Weights of a small GPT-style language model, trained from scratch on English Wikipedia: 5 heads of 64.
MLP neurons of a small language model. Each row is named by its layer, matrix (gate and up: input weights) and neuron, and shows model dimensions 176-239. Each number is 50 + 15 x the weight over its row's rms, rounded and kept within 0 to 99. A neuron's up and down rows have the sign that makes its largest values positive.
Before each neuron's rows, "fires on" lists the tokens most often at its 100 highest values on Wikipedia text that the model never trained on. A number after a token or word is its count.

fires on: " it" 27, " there" 23, " I" 17, "," 7, " There" 6, "I" 5
L9.gate466:46 50 43 60 79 17 64 46 59 56 52 52 49 38 53 45 88 56 61 26 36 69 18 16 49 87 62 42 50 37 55 65 59 53 45 50 35 48 73 69 27 22 55 75 32 68 31 43 65 48 43 33 51 20 33 47 52 51 36 55 45 54 49 36
L9.up466:63 35 17 85 37 30 63 45 63 52 47 39 28 40 29 62 40 09 46 34 26 62 37 78 52 54 56 58 53 38 59 45 32 80 62 49 44 42 45 73 54 50 41 66 58 53 60 65 47 32 62 23 45 54 34 47 56 62 61 56 50 42 81 45

fires on: "0" 18, "1" 17, "a" 14, "la" 9, "all" 4
L4.gate382:46 47 65 57 25 63 48 44 37 36 51 10 56 48 56 46 69 31 26 45 52 63 45 77 28 45 31 30 59 53 47 74 56 06 85 59 75 32 59 50 32 49 62 33 56 49 65 65 45 52 48 56 60 30 60 55 42 44 68 64 63 58 59 64
L4.up382:16 42 42 42 52 24 55 85 45 40 80 30 75 50 54 30 47 55 45 39 37 78 45 61 32 42 39 61 60 17 27 73 59 50 57 49 49 56 57 42 45 45 68 35 52 52 65 48 72 52 40 52 53 53 59 53 38 41 49 74 26 49 39 40

fires on: " T" 41, " Mo" 29, "qu" 12, " Mer" 6, "ar" 6
L2.gate708:37 72 49 51 60 73 42 37 64 50 50 56 58 72 23 68 46 42 45 51 22 33 65 31 37 26 25 48 40 64 65 61 52 63 42 62 54 47 59 19 39 70 32 33 45 35 63 43 61 64 58 39 42 53 57 76 32 46 31 85 37 73 41 40
L2.up708:51 29 29 36 64 46 45 60 38 45 74 57 56 59 41 45 22 48 73 56 31 35 42 68 28 50 76 42 87 43 21 36 68 38 74 52 39 61 64 37 56 50 57 39 40 38 59 73 51 48 47 69 46 51 43 37 55 54 59 70 50 43 21 59

fires on: " " 38, " |" 25, " (" 17, "." 5, ");" 5, " \"" 5
L12.gate514:67 53 42 63 68 36 22 43 44 54 80 51 30 51 33 39 56 61 26 64 60 35 33 57 18 64 44 48 53 48 46 40 68 35 19 66 30 06 59 51 28 32 42 21 54 62 55 51 60 51 34 81 53 44 36 68 37 21 44 51 84 68 63 57
L12.up514:60 58 42 81 52 54 34 47 53 45 17 44 39 63 47 55 41 40 60 67 71 51 44 52 59 51 53 80 41 71 45 39 72 68 47 52 68 21 50 38 44 30 53 44 66 38 71 51 71 48 66 55 36 43 35 82 54 55 55 57 46 50 63 32

fires on: " the" 82, "y" 4
L6.gate387:45 55 66 47 49 57 43 38 54 80 40 26 37 40 47 52 40 45 52 50 74 60 37 63 32 45 39 66 49 60 65 76 53 52 26 52 52 14 24 51 71 70 47 74 44 44 51 54 51 59 53 65 58 38 32 50 41 71 55 09 77 51 31 42
L6.up387:52 55 38 18 21 23 42 51 61 61 56 78 27 47 28 94 47 26 50 55 56 55 56 69 63 38 22 53 51 54 49 34 40 68 50 15 49 23 55 26 56 62 38 56 61 52 44 64 46 49 64 51 56 54 59 58 54 32 52 16 85 53 63 49

fires on: " they" 13, " to" 11, " I" 10, "I" 8, "t" 6, " we" 5
L12.gate117:58 57 45 90 55 34 52 45 45 73 45 48 46 52 61 72 35 57 53 58 40 85 65 45 55 72 50 61 35 35 48 64 28 50 64 61 38 31 51 51 28 68 49 40 53 64 30 27 44 50 47 33 40 38 33 53 56 48 41 33 35 69 40 22
L12.up117:26 63 51 79 28 68 72 32 42 41 30 65 76 44 38 45 42 58 27 36 43 53 73 64 46 50 55 56 56 46 52 69 25 74 43 49 64 28 54 80 46 78 54 71 42 58 45 61 44 72 57 41 60 57 65 49 45 47 37 34 41 44 67 51

fires on: " the" 31, " of" 13, "pha" 13, ":" 11
L6.gate385:40 44 77 48 72 65 62 47 21 70 54 51 62 48 22 66 52 43 44 40 38 27 46 54 60 44 42 49 50 40 77 37 56 63 48 52 60 47 64 75 56 71 29 19 52 71 47 50 50 75 63 43 59 58 23 45 38 25 62 57 32 44 71 34
L6.up385:37 46 63 67 43 58 47 64 73 52 38 28 22 33 50 53 55 42 54 47 31 58 61 36 47 34 53 22 34 43 48 59 49 67 55 43 55 69 51 53 63 47 73 49 47 48 76 63 38 75 37 31 22 50 23 23 60 50 46 39 64 55 85 68

fires on: "s" 27, " " 20, "0" 15, "1" 11, " August" 6, " had" 5
L4.gate407:71 79 37 72 52 37 46 49 44 62 31 14 47 72 58 64 44 49 84 34 55 48 75 61 69 53 21 46 72 84 42 63 71 26 62 56 67 57 56 34 58 13 52 57 39 66 76 65 72 25 53 63 38 31 58 58 49 49 45 44 40 56 51 60
L4.up407:71 66 57 67 54 47 46 87 26 56 63 24 39 55 48 49 53 55 72 49 43 40 78 64 79 62 20 35 43 49 52 53 60 37 24 39 51 41 40 46 68 57 38 46 45 42 67 57 42 65 60 66 48 41 45 56 44 27 35 34 48 48 34 59

fires on: " |" 96
L12.gate478:63 74 43 74 38 70 65 48 48 31 17 60 25 57 42 47 54 51 43 60 40 43 52 47 15 44 34 46 52 04 27 71 49 32 42 54 37 59 55 47 55 50 49 26 44 47 58 51 66 53 75 84 56 81 49 60 60 53 51 77 55 59 56 48
L12.up478:81 43 67 38 50 55 73 41 46 57 25 28 26 72 40 42 35 54 43 76 55 03 47 54 64 49 54 71 56 50 48 81 67 64 55 22 52 47 69 54 57 48 55 65 39 67 66 60 60 79 47 68 56 62 81 72 64 59 40 65 50 50 76 20

fires on: "." 96
L3.gate710:52 52 60 38 48 44 26 68 47 55 38 59 49 38 68 64 56 43 49 57 55 63 45 71 78 30 50 78 41 76 60 46 42 39 34 62 65 45 37 40 58 75 34 62 77 70 54 37 37 29 54 75 26 37 29 58 54 31 28 55 51 65 55 40
L3.up710:73 44 64 57 27 41 19 68 42 67 28 42 49 43 88 25 34 40 62 63 85 51 38 41 65 51 45 68 46 67 52 51 71 51 48 48 76 57 43 66 79 62 20 52 63 55 36 38 41 32 78 43 31 46 42 33 44 17 32 38 37 45 82 35

fires on: "," 71, " in" 21
L6.gate576:36 33 42 50 41 37 38 44 50 42 15 30 20 65 34 31 50 58 40 86 53 24 32 36 47 43 57 68 71 28 73 47 51 40 55 48 35 51 68 68 82 45 62 38 52 54 52 50 44 49 61 45 73 58 53 52 58 26 46 68 27 44 37 51
L6.up576:79 30 56 51 47 64 69 65 58 50 34 35 21 43 34 81 50 41 62 54 39 24 81 36 51 31 35 54 57 71 42 73 71 34 32 26 77 30 34 52 36 62 15 49 48 50 48 28 53 68 50 33 31 64 61 50 68 35 57 44 52 70 51 65

fires on: "6" 26, "4" 23, "d" 15, "5" 12, "s" 7, "3" 7
L4.gate788:34 47 46 44 34 70 56 53 47 20 45 55 63 60 59 51 32 50 48 78 32 38 47 54 51 69 49 59 41 36 66 62 23 61 42 67 39 27 42 55 33 69 50 61 31 39 58 53 50 28 42 80 26 33 24 27 36 35 38 88 75 27 41 93
L4.up788:76 56 66 73 65 17 54 41 72 64 44 37 55 46 60 54 56 32 56 57 59 56 42 54 67 38 56 57 42 48 56 42 22 29 33 45 29 39 46 24 59 35 47 54 50 62 56 34 61 82 26 38 48 59 58 49 60 46 47 22 55 40 45 41

fires on: "1" 19, "4" 13, "9" 10, "3" 9, "6" 9, "7" 8
L9.gate616:60 40 50 57 55 40 64 58 36 41 47 41 31 61 65 42 72 39 81 51 43 44 27 65 49 43 48 63 41 39 50 46 54 37 43 67 66 32 49 52 46 61 42 51 54 37 69 55 68 55 65 54 53 17 76 50 56 51 54 54 48 44 51 44
L9.up616:48 59 55 39 42 15 55 44 37 57 70 67 54 26 42 52 52 40 44 43 64 57 36 61 65 42 41 57 59 46 61 31 59 50 44 54 63 49 34 50 55 55 32 34 57 66 44 32 53 47 53 55 66 43 95 25 34 37 34 48 52 41 39 51

fires on: "," 51, " who" 11, " which" 10, " that" 7, "s" 6, " system" 4
L6.gate764:58 51 14 79 55 66 72 41 56 54 56 15 20 36 42 48 52 49 50 47 58 36 36 63 61 53 59 49 32 35 37 73 23 61 47 64 51 68 45 50 70 34 41 23 63 54 56 61 62 30 74 45 63 47 38 46 33 54 59 50 41 56 35 51
L6.up764:62 56 29 74 56 39 39 54 33 32 61 52 26 35 30 49 70 58 45 43 55 72 49 57 59 27 53 28 61 56 70 33 59 16 62 51 51 51 55 45 55 71 30 52 68 47 48 55 61 43 54 36 62 33 36 65 39 53 69 33 48 50 59 72

fires on: "9" 18, "6" 15, "0" 15, "5" 14, "3" 13, "7" 8
L9.gate132:63 17 63 81 64 41 48 51 48 50 62 07 53 43 37 46 32 34 34 36 36 64 34 43 68 73 62 38 88 62 36 29 39 26 53 37 35 64 58 62 46 70 45 47 46 65 57 56 38 43 32 60 68 57 49 40 58 58 59 56 51 66 46 51
L9.up132:56 34 44 32 69 41 43 68 45 49 53 55 73 43 37 46 49 26 42 76 47 37 61 53 53 49 91 13 40 92 50 38 58 52 44 29 46 24 63 31 60 67 35 72 33 50 39 38 55 55 43 42 74 56 77 63 54 42 37 48 82 76 47 38

fires on: "-" 35, " a" 15, " who" 6, " A" 6, " I" 5, "A" 4
L6.gate343:75 51 64 61 56 42 31 55 44 52 81 55 67 38 67 61 47 58 48 49 64 87 58 25 50 47 39 38 37 48 51 67 28 75 63 65 42 72 22 06 60 44 26 45 50 74 49 67 58 77 77 55 46 57 72 54 36 37 43 48 52 46 51 39
L6.up343:74 55 27 88 43 50 64 43 16 59 55 47 32 79 74 68 33 54 35 38 50 49 56 66 55 50 36 67 62 30 36 58 50 47 32 47 40 69 44 42 54 53 50 37 64 36 50 45 52 62 83 46 38 51 48 65 35 67 59 64 67 44 48 68

fires on: "S" 64, " rating" 6, "re" 4
L2.gate161:25 23 54 56 70 35 82 33 38 26 76 28 32 49 59 58 40 47 54 67 50 41 40 57 71 18 81 56 40 49 46 49 39 33 68 47 40 71 43 62 65 42 64 29 57 51 66 38 78 05 53 34 74 80 40 62 53 56 51 60 38 36 43 33
L2.up161:26 54 51 34 59 39 54 67 50 42 39 59 41 49 61 53 42 25 38 21 39 51 44 53 50 55 48 52 58 53 70 33 60 51 52 53 58 50 29 44 43 77 49 44 39 72 36 60 52 51 55 36 40 42 66 36 64 41 76 78 36 46 64 46

fires on: "\n" 36, " as" 17, " (" 11, "ba" 7, "cu" 6
L9.gate764:47 61 66 55 48 57 31 41 54 44 58 22 51 44 35 63 26 57 31 57 65 57 38 65 36 39 23 54 43 55 56 49 52 44 42 83 61 19 41 66 32 52 72 72 64 46 29 60 49 47 72 73 61 44 47 56 50 43 34 55 62 45 36 57
L9.up764:64 79 61 50 46 14 36 69 54 46 62 64 47 53 63 57 35 30 23 33 63 56 39 61 46 51 56 37 40 75 44 45 60 27 78 36 76 62 61 41 46 41 23 59 43 89 57 59 54 76 51 51 49 43 40 62 47 40 56 63 85 62 63 61

fires on: "o" 21, " |" 19, "." 16, ":" 9, "," 7, " election" 4
L4.gate695:43 52 38 51 27 58 10 35 43 64 23 79 62 36 41 75 37 52 53 66 41 60 47 48 71 40 34 54 36 67 46 35 44 27 39 46 67 17 63 52 50 70 44 60 45 52 47 59 45 54 47 70 23 49 45 78 56 42 39 54 57 44 67 46
L4.up695:60 34 56 53 30 55 63 34 41 31 32 69 40 57 51 55 67 60 52 60 59 31 46 61 75 68 47 55 72 59 66 55 49 56 63 42 30 48 51 41 38 38 18 56 53 60 55 40 74 66 54 50 30 48 45 42 42 19 56 48 62 42 88 55

fires on: "2" 26, "8" 16, "3" 11, "9" 10, "4" 7
L5.gate627:22 50 43 64 22 65 46 61 46 36 33 56 39 34 45 58 50 64 78 61 77 37 61 51 36 33 48 81 61 46 46 45 65 38 57 47 72 78 48 60 62 57 70 65 37 61 56 80 66 63 46 70 62 63 47 51 52 38 51 61 40 35 43 56
L5.up627:63 53 49 44 75 58 52 33 66 59 40 45 55 32 60 62 62 71 17 45 15 34 66 41 69 61 41 71 36 59 50 58 35 38 09 49 57 40 42 17 56 59 64 51 35 78 38 16 29 70 27 79 54 43 58 46 49 53 69 32 42 34 48 33

fires on: " and" 21, "A" 20, "," 12, "B" 8, " the" 6, "S" 5
L4.gate575:55 54 78 51 72 59 56 59 60 59 56 38 41 45 51 35 50 77 62 39 70 63 37 48 53 50 43 51 50 49 76 58 53 60 46 64 70 58 45 28 52 66 35 73 77 39 31 77 57 37 79 47 61 37 54 33 16 18 36 31 50 51 58 63
L4.up575:38 57 56 62 45 55 81 38 23 75 62 46 67 16 60 52 29 75 36 91 55 50 27 61 54 86 42 58 35 50 61 33 46 55 58 52 53 57 44 58 58 33 69 58 55 63 55 56 87 36 59 60 55 62 60 54 42 59 73 53 34 37 63 40

fires on: "," 50, " and" 14, "s" 5, "'" 5
L9.gate470:41 59 24 60 79 52 71 29 55 32 86 29 38 46 62 56 34 55 99 57 40 61 22 54 26 51 42 32 66 60 59 52 67 29 30 64 45 65 34 54 49 49 63 39 61 33 52 64 63 46 55 17 50 59 63 57 27 28 46 61 39 56 40 38
L9.up470:69 45 40 56 60 47 58 82 14 54 53 16 67 48 45 43 40 40 28 74 51 37 20 63 78 60 33 18 21 55 32 51 67 56 66 65 55 66 49 39 50 24 62 40 76 51 40 45 52 39 44 70 44 73 37 51 55 43 54 46 26 65 43 42

fires on: " (" 53, "1" 18, " " 8, "'" 5, " [" 4
L9.gate532:48 77 69 62 78 50 61 26 70 52 50 62 32 67 55 28 43 34 43 59 59 61 44 51 33 46 36 55 82 52 46 54 51 36 32 46 60 60 32 45 23 56 66 48 37 55 71 48 80 63 25 39 54 60 43 42 62 71 39 57 66 68 57 56
L9.up532:33 71 57 25 54 43 43 64 57 69 44 17 39 80 55 64 36 21 60 55 37 55 40 48 63 67 54 19 53 70 33 58 32 52 59 44 60 27 50 44 61 44 43 59 42 57 63 55 62 49 48 41 51 60 36 63 41 54 37 59 58 50 58 42

fires on: " the" 68, "," 22, "s" 8
L5.gate797:59 26 50 27 63 29 53 38 48 41 63 57 37 68 40 10 58 58 44 30 32 47 53 64 52 38 27 41 25 45 59 53 30 41 62 20 85 58 43 42 62 30 34 52 73 42 72 21 53 44 79 74 70 52 47 48 35 27 66 38 49 60 53 51
L5.up797:65 36 35 55 41 53 24 44 42 53 48 57 62 48 43 40 58 62 06 52 39 54 20 72 56 50 44 47 36 44 65 49 77 56 58 46 67 54 51 25 55 47 33 74 38 72 66 44 44 42 83 65 39 48 46 56 75 18 64 57 57 71 53 28

fires on: " of" 100
L2.gate282:22 56 53 81 34 64 66 36 36 36 70 41 50 53 14 33 39 72 41 08 49 54 43 48 51 46 40 37 44 53 54 60 38 68 43 70 49 63 51 57 25 40 47 49 32 31 27 53 47 60 27 61 52 48 39 60 67 37 50 66 55 55 23 59
L2.up282:33 63 57 78 63 69 56 56 58 40 54 57 33 46 50 45 35 57 52 59 28 87 67 38 33 40 49 37 39 40 58 54 50 75 51 42 21 48 76 49 62 30 66 67 47 27 49 53 25 60 42 19 58 47 07 52 36 54 73 65 50 42 78 65

fires on: " the" 84, "The" 8, " The" 5
L4.gate352:53 36 56 42 49 59 23 25 31 60 37 51 45 57 67 70 37 52 27 67 46 44 42 65 41 35 49 52 42 40 54 62 46 39 34 20 36 22 46 64 76 67 30 43 59 61 70 43 20 49 48 64 35 43 33 40 51 44 73 41 46 28 38 74
L4.up352:66 67 53 44 48 56 46 49 63 60 54 56 66 53 34 40 45 52 85 64 31 92 57 55 42 32 41 54 42 48 57 16 84 47 53 53 38 52 75 42 52 58 58 59 34 37 44 48 60 60 69 25 76 42 31 67 44 37 52 37 66 83 61 54

fires on: " U" 21, " W" 13, "'" 12, "U" 11, " Win" 11
L8.gate6:48 37 57 47 69 79 58 56 25 69 72 62 35 56 79 40 72 55 45 57 55 46 27 44 55 32 33 35 30 44 64 63 26 18 46 33 63 61 66 65 69 61 67 53 22 53 49 58 54 70 56 74 40 46 59 36 31 38 11 69 66 71 51 60
L8.up6:66 33 64 51 60 32 40 56 64 43 45 30 63 79 45 60 28 57 50 42 60 36 40 55 71 45 58 63 43 70 26 44 46 33 58 61 31 34 26 61 47 39 57 68 50 21 54 49 55 40 53 26 46 51 21 49 48 39 44 61 33 23 63 67

fires on: "4" 20, "5" 16, "6" 13, "7" 11, "3" 11, " due" 8
L6.gate579:35 40 28 74 26 73 49 68 53 38 58 22 54 22 52 24 60 63 50 62 33 42 41 66 54 65 52 58 53 32 40 67 58 24 58 69 67 42 57 41 51 79 53 45 42 44 55 63 73 47 38 86 74 23 34 26 65 62 40 56 36 67 49 71
L6.up579:76 41 75 62 41 32 47 58 26 71 47 64 30 40 51 65 66 44 30 71 39 56 57 73 78 74 43 77 56 31 44 38 25 51 38 53 29 39 25 58 43 54 64 30 68 77 47 39 69 37 50 29 47 50 51 44 21 42 51 38 25 48 54 65

fires on: ")" 43, "\"" 40, "," 11
L9.gate271:57 66 34 31 65 31 52 20 50 53 86 59 67 46 25 38 74 42 57 36 83 57 63 72 57 55 47 47 51 32 51 51 54 66 42 48 21 67 40 62 42 29 72 50 37 54 38 56 63 60 23 47 43 56 36 47 43 41 56 58 47 52 64 31
L9.up271:46 51 53 32 43 58 70 67 49 73 50 75 42 60 53 29 22 54 41 53 41 62 62 68 58 67 48 45 52 35 35 67 48 50 35 89 39 66 37 21 56 43 42 52 53 52 56 62 66 64 71 46 61 47 40 49 44 65 53 77 25 61 51 76

fires on: "s" 27, "2" 23, "1" 17, "ing" 8, " the" 5, "0" 4
L4.gate65:60 57 81 53 23 54 47 49 44 44 59 51 65 38 77 41 53 13 39 41 62 64 36 41 53 52 55 36 37 40 40 50 59 61 79 47 62 43 67 48 49 47 49 38 47 34 53 49 35 56 30 44 32 48 39 59 54 33 31 63 91 35 23 36
L4.up65:58 44 46 53 39 33 40 53 58 59 54 42 42 65 61 53 77 41 38 38 58 44 42 30 39 49 43 62 35 22 36 51 58 65 47 63 33 51 25 36 45 49 56 19 29 58 34 48 66 34 54 25 62 89 43 44 39 40 59 66 45 68 35 57

fires on: " A" 62, " Sa" 24, " Mus" 5
L2.gate265:63 39 16 37 25 71 21 48 35 57 54 61 74 37 46 66 63 33 82 34 53 33 38 36 54 20 49 75 44 18 62 47 60 48 57 60 52 37 50 64 34 38 33 37 66 67 43 35 57 63 49 42 25 37 28 73 26 46 34 52 58 53 53 47
L2.up265:30 41 50 25 57 85 44 35 44 64 53 38 43 40 40 69 63 53 46 54 71 34 71 22 56 51 44 55 48 28 69 87 67 37 39 48 58 32 58 62 40 38 35 64 45 51 54 69 50 61 39 62 32 23 66 35 46 41 63 55 53 16 38 71

fires on: " his" 48, " their" 23, " her" 18
L6.gate155:54 70 88 34 39 32 51 25 47 39 59 39 34 53 46 57 43 66 45 59 39 61 49 54 38 37 60 58 51 69 63 31 72 37 43 36 34 60 22 54 43 51 53 55 35 31 47 32 36 52 71 29 48 33 62 91 64 63 39 48 63 64 47 44
L6.up155:20 41 69 37 50 53 59 62 64 44 65 76 61 37 30 56 50 53 00 18 80 78 42 35 57 69 48 54 73 43 69 61 46 67 45 60 52 44 56 45 74 71 56 50 39 66 52 31 75 47 55 35 64 48 47 34 97 71 30 33 62 41 56 36

fires on: "," 21, " of" 17, " —" 12, "la" 9, " review" 8, "." 6
L6.gate810:40 57 55 57 86 28 33 58 68 38 42 60 51 58 66 42 65 45 44 99 60 48 31 42 55 42 65 54 76 48 81 58 50 31 45 51 71 34 83 51 58 40 55 26 52 88 59 55 39 51 36 21 43 39 56 56 67 63 77 46 52 43 47 50
L6.up810:31 30 48 46 43 60 75 51 56 41 11 64 36 60 75 52 41 28 12 61 42 66 36 36 36 69 70 57 64 52 74 51 79 42 52 54 69 50 69 46 56 54 34 28 78 42 51 41 40 57 30 43 42 65 44 58 45 49 56 64 46 55 39 70

fires on: " P" 38, " Al" 15, "\n" 10, " Dr" 7, " School" 5
L3.gate295:31 69 42 29 67 51 32 58 56 24 54 63 52 57 49 58 40 38 45 50 61 44 39 77 22 22 49 40 62 28 31 56 73 64 96 46 55 69 34 60 52 36 44 39 60 24 49 48 58 41 35 42 52 53 69 63 52 48 49 58 48 35 50 41
L3.up295:74 56 50 59 69 34 67 57 43 63 50 44 45 46 48 31 34 37 43 47 19 49 40 57 61 35 47 63 11 53 24 50 71 52 33 26 39 45 50 30 72 57 57 39 63 46 81 26 49 50 59 39 48 65 48 61 65 64 60 53 24 67 67 76

fires on: "2" 34, "1" 13, " and" 9, " to" 6, "ing" 4
L5.gate712:53 75 78 45 59 77 30 59 48 59 57 51 51 55 69 41 57 36 60 41 35 46 42 34 38 39 66 52 37 24 78 47 52 53 52 45 30 34 15 56 73 44 43 59 39 26 47 67 16 32 55 39 42 46 64 48 34 22 34 29 78 45 22 69
L5.up712:48 62 26 66 48 46 35 37 40 75 41 37 41 44 38 63 79 50 70 21 64 49 71 45 54 54 45 58 39 37 76 54 38 47 46 59 65 46 61 40 45 51 34 49 46 54 34 48 41 65 78 45 55 55 59 66 49 18 56 62 76 79 69 80

fires on: "P" 24, " F" 17, "F" 12, " comp" 8, " imp" 7
L12.gate487:47 43 31 35 46 67 29 76 35 44 45 62 63 37 57 27 45 44 30 56 28 67 50 75 32 31 42 53 50 37 45 34 62 37 38 44 45 80 56 73 54 19 38 47 49 62 60 41 70 67 53 30 62 58 51 64 38 31 39 56 50 70 35 38
L12.up487:43 38 54 70 54 60 29 50 61 59 45 43 75 59 58 72 26 26 44 55 48 72 42 58 41 27 44 55 53 38 43 62 38 42 24 69 39 45 37 53 68 64 39 44 21 30 40 43 71 36 66 68 85 45 77 41 39 45 79 48 71 46 45 18

fires on: " " 43, "2" 14, "1" 13, " de" 5, "4" 4, "s" 4
L9.gate10:57 73 15 34 36 94 48 66 57 00 77 55 54 32 42 39 53 25 36 61 59 60 65 45 56 63 58 65 83 56 42 36 62 24 43 52 73 48 52 41 58 43 40 61 64 37 51 85 92 49 65 41 10 50 49 23 46 73 48 67 34 49 34 62
L9.up10:56 49 38 70 46 59 38 45 35 41 44 32 48 50 32 57 46 60 74 37 82 44 64 51 74 68 65 20 51 51 43 50 61 49 27 44 46 62 56 69 62 78 38 48 55 53 83 41 47 63 64 42 51 37 55 23 54 56 56 24 55 33 55 32

fires on: "s" 40, "1" 14, " " 10, "but" 5, "ling" 4, "le" 4
L6.gate695:48 63 39 55 74 57 24 57 66 22 40 54 31 62 61 57 36 35 52 59 57 45 58 61 29 60 31 61 65 72 39 38 70 49 36 52 48 38 59 55 27 48 60 51 39 54 55 58 84 43 61 32 65 58 54 30 25 41 27 62 57 59 40 84
L6.up695:58 57 38 53 68 42 36 51 32 99 67 46 47 59 65 44 57 46 54 58 46 57 16 70 94 42 45 30 30 62 40 74 63 32 42 54 68 51 37 33 47 49 48 37 48 25 51 47 44 45 73 45 37 71 81 24 64 56 29 29 68 40 36 51

fires on: " of" 20, "n" 17, "OR" 9, "," 5, "ung" 4
L9.gate247:46 83 65 55 47 53 69 76 37 37 55 46 64 56 52 58 53 43 40 31 58 30 41 70 40 64 27 52 71 56 48 57 49 38 51 60 29 66 34 62 51 59 63 48 29 36 42 25 51 53 46 53 58 72 55 54 50 57 59 50 52 37 43 46
L9.up247:41 53 48 71 38 77 49 76 35 53 60 68 63 71 59 42 44 53 72 50 30 38 50 14 36 57 62 59 36 51 39 46 91 51 64 66 23 33 58 62 42 53 62 41 53 56 62 46 19 41 44 40 69 36 54 48 86 71 68 56 49 43 65 62

fires on: " in" 28, " to" 20, " |" 8, " at" 6, " through" 5, "0" 4
L6.gate210:67 48 40 62 34 60 40 44 58 44 56 34 75 61 40 54 53 61 27 51 60 34 65 02 53 40 46 50 70 25 41 56 68 41 46 11 23 61 57 66 49 65 77 40 47 53 63 72 40 49 78 41 62 55 50 49 46 38 68 46 58 60 66 44
L6.up210:67 67 30 49 23 55 65 64 61 61 38 60 56 40 67 45 58 39 26 56 70 40 65 26 63 30 44 38 42 43 57 64 45 48 51 59 53 37 31 52 61 54 40 20 47 49 38 24 44 74 52 36 48 47 46 33 46 44 62 45 44 46 21 67

fires on: "S" 20, "s" 18, "es" 17, " war" 13, "po" 8
L3.gate628:41 38 30 71 76 68 39 42 41 38 80 18 50 41 66 30 52 69 42 39 54 45 70 44 71 42 52 25 51 73 28 75 27 29 56 50 45 65 49 57 49 20 67 29 42 42 54 45 59 55 42 44 77 49 64 51 64 53 43 59 41 71 27 39
L3.up628:52 66 42 46 44 62 54 54 31 44 69 28 56 40 59 61 73 39 55 27 48 35 45 76 53 57 82 57 96 48 35 58 67 58 74 59 18 22 45 62 72 21 33 11 49 55 50 35 19 38 58 18 54 41 57 55 64 67 77 44 37 39 56 43

fires on: " the" 39, " his" 18, " other" 16, " England" 6
L6.gate588:66 45 47 58 66 47 49 61 63 52 25 26 42 40 63 34 33 33 79 33 33 31 72 39 57 45 49 53 40 49 51 32 80 46 46 17 60 66 15 63 51 29 71 42 49 37 28 60 27 63 13 39 57 47 72 51 65 57 37 55 51 57 46 52
L6.up588:28 37 69 32 46 44 61 40 32 61 55 52 28 69 65 61 46 39 32 32 55 65 41 40 43 59 51 36 49 23 57 61 23 39 52 93 63 59 12 39 46 52 69 54 80 50 62 44 50 68 43 51 49 53 56 36 89 34 39 51 26 49 68 61

fires on: "s" 58, "," 11, " Cat" 5, " change" 4, "ud" 4
L5.gate493:32 32 38 58 40 69 55 38 33 59 22 35 33 60 64 49 47 40 46 59 51 59 57 39 48 40 42 61 09 45 51 45 38 55 53 33 59 36 55 29 65 21 26 42 54 48 66 61 67 28 74 55 62 77 52 46 36 54 57 58 38 14 41 49
L5.up493:28 49 71 35 60 38 41 50 46 62 54 33 34 38 43 34 52 44 61 23 51 56 40 63 48 39 33 55 44 42 70 52 71 37 57 35 43 42 48 34 46 29 66 62 65 66 48 59 78 35 99 76 37 53 27 66 40 44 56 20 51 63 50 64

fires on: "5" 45, "6" 34, "8" 12, "9" 7
L5.gate389:63 29 54 46 32 36 44 30 35 55 76 51 57 49 36 50 63 31 75 62 46 45 23 64 49 59 59 47 69 45 32 51 12 32 70 40 35 29 33 53 66 41 49 34 63 28 39 53 40 24 46 40 65 56 39 51 47 26 64 45 00 51 48 77
L5.up389:25 48 52 54 50 30 50 47 47 63 29 60 44 72 29 27 23 29 49 68 44 65 44 65 34 48 52 48 20 62 50 70 54 64 18 44 80 63 45 29 56 64 64 47 68 38 42 84 56 60 61 37 65 67 59 33 54 36 26 55 85 88 52 54

fires on: ")" 33, " |" 18, "," 9, " for" 8, " to" 6, "." 5
L6.gate360:71 51 44 60 62 34 30 43 37 80 62 50 50 59 49 30 66 40 45 35 48 32 56 47 56 49 48 22 55 46 37 47 46 46 48 34 29 60 37 48 42 60 40 64 33 63 71 49 38 66 53 50 44 49 38 66 61 58 45 32 42 58 32 58
L6.up360:58 36 43 65 35 71 40 59 42 69 25 68 65 55 29 47 48 40 62 75 39 39 65 57 51 34 49 47 29 39 13 75 24 62 48 53 49 60 43 39 59 45 52 58 63 18 55 52 63 56 85 74 30 56 46 35 66 39 36 33 31 49 43 55